config = dict(
    n_layer=18,
    d_model=224,
    n_head=7,
    n_kv_head=7,
    head_dim=32,
    d_mlp=1216,
    vocab_size=926,
    activation='swiglu',
    norm='rmsnorm',
    norm_place='pre',
    norm_eps=1e-05,
    positions='rope',
    rope_base=1000000.0,
    rope_fraction=0.25,
    qk_norm=False,
    attn_scale=0.177,
    bias='none',
    tie_embeddings=False,
    parallel_block=False,
    init='trunc',
    init_std_qkv=0.0264,
    init_std_o=0.0,
    init_std_up=0.0264,
    init_std_down=0.0,
    optimizer='cautious_adamw',
    lr=0.00173,
    lr_mult_qkv=0.7,
    lr_mult_up=0.898,
    beta1=0.9,
    beta2=0.98,
    lr_head=0.00903,
    grad_clip=1.0,
    warmup_steps=473,
    schedule='wsd',
    decay_fraction=0.564,
    decay_shape='linear',
    final_lr_fraction=0.0,
    batch_tokens=[131072, 262144, 524288],
    seq_len=1024,
    doc_mask=True,
    train_tokens=892100000,
    steps=3326,
    dataset='wikipedia_en',
)
MLP neurons of a small language model. Each row is named by its layer, matrix (down: output weights) and neuron, and shows model dimensions 96-191. Each number is 128 + 24 x the weight over its row's rms, rounded and kept within 0 to 255. Numbers have three digits each. A neuron's up and down rows have the sign that makes its largest values positive.
A block is one neuron, or neurons of one layer that tend to fire together. After each block is what it responds to, as a language model described it from the Wikipedia text at the highest values.

L11.down324:132130104103119138148135099101123094123167100089082141151067130126139098118115139150167137134115074117167105144150125084112119123117137108122096142160121113132106095113148122119084145156104149158116156099156120135109112158093194154153119150106131134120187122158108165104113143092128153096
L11.down340:161126111096105120112112124161132136136146134136123108094113130132116111118137124135136097126112103125062141141161108108131159138115168155111154125134055140137150104146127149107113144138123120111139139119085160186121163140137195061128107131154178175136118154151116149125157107131163112104
L11.down354:089145140103088118130093112105119101083150123118111137136106126121145137112079123116144135132123096124192099096127082107097135126123124112123089164147133111114122121132106111103139143114133111156174121144142134101109124130072111124094118133127119141136169151119160152111147114107115104124
L11.down1004:096139122119119102115119158151139096136138158119105121083130121133138144092121114120127135122111122095109126133106119142112152098137139139144076152122100115099164116095179178120046107146145113159080135098121117123115113144135100128141144136138122168162111132156120128099128107143160116100
Responds to: Place-name final pieces. Final word piece completing a multi-token place name (US states, cities, countries), e.g. Connectic-ut, Tex-as, Toron-to; also word endings like abil-ity, intens-ity.

L15.down992:150152115132133102139121134179140143124112146120107171146147117185107141085184140110119125111141140129110134102103090141160141135171137106067143152114122104104142138144093112135129143105104105149115126097115123167121119137116180140145101114128108103126115145148112125118152109130144112063
Responds to: Mid-word suffix pieces. Word pieces that continue a split word, especially demonym and adjective endings like -ian, -ish, -ic (Ukrainian, English, Scientific), plus name fragments.

L15.down727:137142090163144091185179099188115104112154092156124161126116138130124132098140154133127118127131123127164121118127112112126130160163143103090150122130111116096132160141136146144100128134154161148158149165104123113150122094124138141120161122107190071130184124157129117156137147135121133120
Responds to: Mid-word split fragments. Middle pieces of words broken into odd fragments, such as the "p" in o-p-en, "we" in bet-we-en, "b" in Azer-b-aijan; weaker on table-cell numbers.

L7.down209:149101129162140124112149073122116118154161179086131101097115126142129121077160131147130123150141157118101153111132110137133094075148129114138184120121105128106129112157103105116107125130131110120138084142138148120129126166092164166115080079163148117133124113119128140103126085132111122138
L7.down215:153117137116140154155151152156141125108113155131144135110119142151134164104160087111146155117109131104116168144135143146111137121132165095125145130110102072117134135107090127097121143151117150106111156154150108117098139139123157137119137129104151143090128125142106115108180120102123127121
L7.down247:141127121145080149144128140145113161122147178123108137143108129126131126126112121128147152136146135100170104163168130089110136150105109140100132152103105130131156131131119164122149108111091129158135142132148164122095159106122182123125123127088111116136167096102165164082127144114167138135
L7.down266:192142147139158102153137109169147147110128191137116158124158123131100133136131087145143134159114140140115145073123143125185151097132147133143130117157158094138156133145099097134153161133133136125126131138103169113118126148140136150124128095116112102098112117151121114143141143104157120137
L7.down311:129114153136122124153143129141119119140139121146112132151104180119135130150160127112128061102160088150118173158112124103139134142120162114084161119122138116109172151125103138139094093116148138093137158124104100137109160113152131134159133120097164172128155140143140122168171156115132123151
L7.down344:107122129112122135122128086158132139069123104151094142088098105137073184091099139115120125105173125136124129073130150139126149152097172169091114132133132141100147143091096107116115144116122158127122158125099113164115152173139174123134088130184195130152128134160141113090112121156131146140
L7.down366:190087105114116142145114097171085176152186109128077104095057135180164138102117067121151103140119117141078148129132148130095131117108145099119147106123138098093118119135123145135096106138162113126104103106137101127117167144122138102161134143162155105082139153148122119122157148114114134127
L7.down404:154142151101150153142092121124161137120133141129078118087116110098078153125097132108110112057148124122116142136137107106164101129117147125114154123166079150161144172100127172158119125142139138113134128128123155128141096125139147132140163131129108154126137114090115115106075125213095119136
L7.down516:155093143115115122159181144155109113084137125106141112103158159158107137153137104140095121120116130110115125135076130094121125107151100137117107064150137115097110116109133138115190145135119149086120110119107055119087132074118130153160172117153153144126152118091148104142113156097124136104
L7.down607:179091106112123109174137101134152143143138140104106112131104132098146157076116129137117127127152108103117175150170130111195099109112127109086168121140110115151152097130131118141131114145109134135147110106109160160148115093128146118144115098137127123105133127158129089097112137113134110084
L7.down716:122105119129079119158141140135056116102145121115124134122144108102177127113114123104139141102150122098128115127175140137100129137122161100148075166142134153121139106127132144151129106143144128123126150092139158121076101119170138123147125175136137150065139081141153105102165134119108149133
L7.down846:165133143120115149135138143151118159136142133089089132103093150161145153107116115131115110124151106119106153130139152156128141124114157139124116104096126167115105124106127152128123131145108136113109149092093169101135112153160209093132121152128132079111127091156137121130158125143089112149
L7.down861:179126145143147140121112128117124134142147160107084157121108157118106147158061149152135153164115113138189129163140098138124116121130122133089144117106109118080141139114101140120122143109119121101128088096145146073088107113153191126146164149142170119128154116133143109122125160139138141082
L7.down1044:180124101081182140138120105138118170134157139062127146102134152135169121109077127119143154118142126185104168133164126147161123089141126150112142104121101139167145078155083138128113156148148115151147130128118088146135132116159146146131156129139102140151092102098093106140143125143113132151
L7.down1068:142119104132140145144132120140086112111119146130119112143131147136082121139142120178113075139111073113132148101171099138129154143117116150086098115134098136151096162146114136139139115168138179124107138128140108108106149159125104100142139127122107118164077105129125120116077124118128137117
L7.down1176:137130118107134134162162133130097158153061165148118148086098101102145111170076117112134163116132111135137150151154138154121104083118146124117112144140129148119067084123159154125135151130113099090122145125140156138097153105175117111168167121122122145124111145073125147124174167124104155100
Responds to: Place/nationality name endings. Final word-piece completing a country, region, city or nationality name, such as Wel-sh, Portugues-e, Austral-ia, Icel-and, Mumb-ai.

L7.down48:081144123105146136114133099121168080145105143154153136110129126131138111116132133157147154143121132185111127098132176128113089097088086171069125143119141149140127122113152136112148100122149102133130151129116107157100116113086120118140149134099135120109143097122104134171188131137147134138
L7.down138:112172135093143106107114145141115097152172108064165135103150098137165092102117145126122158151170111153164085117128098121125121085142102147095127123121158087102125135130114139143094126129136101116129151144102133107100114156129142103117144123106116101121104138129167109096134141169152151154
L7.down142:107131150073121147103106126157154182152132136138123171103139129103150133170134127141160180132168116130142123137118093126153092156123084107148118141128163124123139113118111128157134143148143141110128156088138151139117114148095106105132128138124103163132121145078118093162129144143146156110
L7.down157:132087104118147121109186133123141103118134101133124124123133101130102118123160159136148104165130168127126167125154135096092144150137119085168126094163127132148089171116134143158119122136147143123148127153166111120147138112099181176095151118117119107145100080090100113121091132085123116140
L7.down411:078127141108135136106143089123119132140135155161115094134141144148115127178169142167140108151121133109113122115157121132159122132126097146085144125131101118108105126106137153087116156138116133140160166129140126121149113138156133162074122125121143152140093129137082112103121159147093120130
L7.down441:156143149129138169191162146119150110130143170106110115128125127124134123167152139160159139120124122147155133145105146101095126130120084110132124138117120146109131139208144105133106105071136127121127156069154140160109146126098079157117126119140137098134110100111143122111149105123128160169
L7.down442:167146123170099130169131126152124106101143118168125183115131172079118131128125136161107128143100110102148142154119080104077144105149076129088138084065106154112146121110119127141157125137136135125169102107121104126139150149100113143108122119148096152143110155095117148185117153140125117073
L7.down522:094138127176134122127178109093131110128172143123099159086122126112135144114150116157161084113106130149099102117139108078099107087133192148084114165121092136132119159137138109135125093120146098149148151143137105100100090143079152136110169139135122118124134126148120105115115109138114121129
L7.down557:102136140125105159139142149118138098095122157123164099120138119161147174101143167142115138080137137113093136146128106091105157122141141141136120154141106143135167126112111154124182134162128111120173184128100118115127130116119158102129123160134115143115135127167188098147130103089194107117
L7.down627:091122107113142130122129108122120130155154131122141144118140108120089158112143182129099125150136111126160172103109104128066154178130100101086126111090106127122148118110116129116127131111130148092122117142118112148123156144092175096148159155073158121119108103199125150098157122136115137150
L7.down670:065148113088152132142084080144139139137128147136126096150139101143130133115175161108124109144154126139102124137088131172126108147152120143113114109115176107121126154116125161156126140147125154096115135110108156180157142129105105127116138111152111139114143158085111108143181137125127089146
L7.down709:092122178172130117139153112140156100130128113162130097156146124127125162114129165119129116141135147133127147154137101180120091147152116135134198126094159132141136133124109166189138115111085134155157122113129117160138114124131137141114153157098102131132109144129127129142179130099063112126
L7.down726:157149129167126124112094157124117065146130131110108143162123177116079179159101110152142159179121116144115103189075127090124104091108101104146131164106175172128153104101122133129105116129107138125143145126098112125153090156130141093127123133120109065120136155112094096118094101126143113100
L7.down752:140112146101117101134098136154118112137147154182127106090142152144085081133161119138114134109107151127155154129106105127119138182150123171125159125149121108131082122166166148123110106083121109178139094132111116135164101126074170124143157151090087155128117112166096166120156110117135140130
L7.down1072:115138162112110137111134108137142102148155073144101102153129116136121122112114129162152122113120152123110179112145163159136133124133163117202158117171104112098143129153112141134058113148148117157118109120167106115129134093134155125139115120107146158135096104079129100162132118121153102111
L7.down1142:127124156143133126068156095108101125146163118158132138143131145158167083134125130111112134162137120088112164104152136081149153182125172122122146100105096119133150140144086165096063106096132126151144108115140089154112137134099147128093104097124128102122129157122136143176165133106124159124
Responds to: Mid-word subword fragments. Fires on inner fragments of words split into pieces, strongest on "we" in bet-we-en, also Candid-ate, w-e-apon, event-ual-ly, Geograp-hy.

L11.down51:161133123154145164181120090161132097131119115162121137118153113143143130132163128075112126122130104126112142108103160132136118090145127151076142166171148112116118139123119135118143132129154091121089127080147124129077071128121125105117132135085095152152194103121116151147098132109105164130
L11.down321:105108160143133138145094147129130110108110158092096140121109114103132114144121137111162132113129132133146132123145135138148126139119125130137105135140110150101143125097127188155155156121140092099128113167139159149146116112065164142115145098129139146135125100131117116143142162166104143117
L11.down572:119098142136095154149080124114128134101125099116113140091123135093102186174095164139123130137131113108128126109116121166095135151137134086167135138120102141075152133104106132108143081125139136113114124143127129139114111123160150119149126150113126119100131122146157069100105089129142158166
L11.down672:131116168152147145124111116131129139154096124157137108148123162099119155157181111134159101112104135156156145145123113108136125117108137093153103093126117110143120127088126155121093113109099103115108179156151149116198097160095078119121128149128134144146162145149086141096127120147147124100
Responds to: Mid-word fragments of split words. Middle pieces of familiar words broken into odd subword chunks, chiefly we in bet-we-en, also Bicy-c-le, comm-it-tee, Det-ro-it.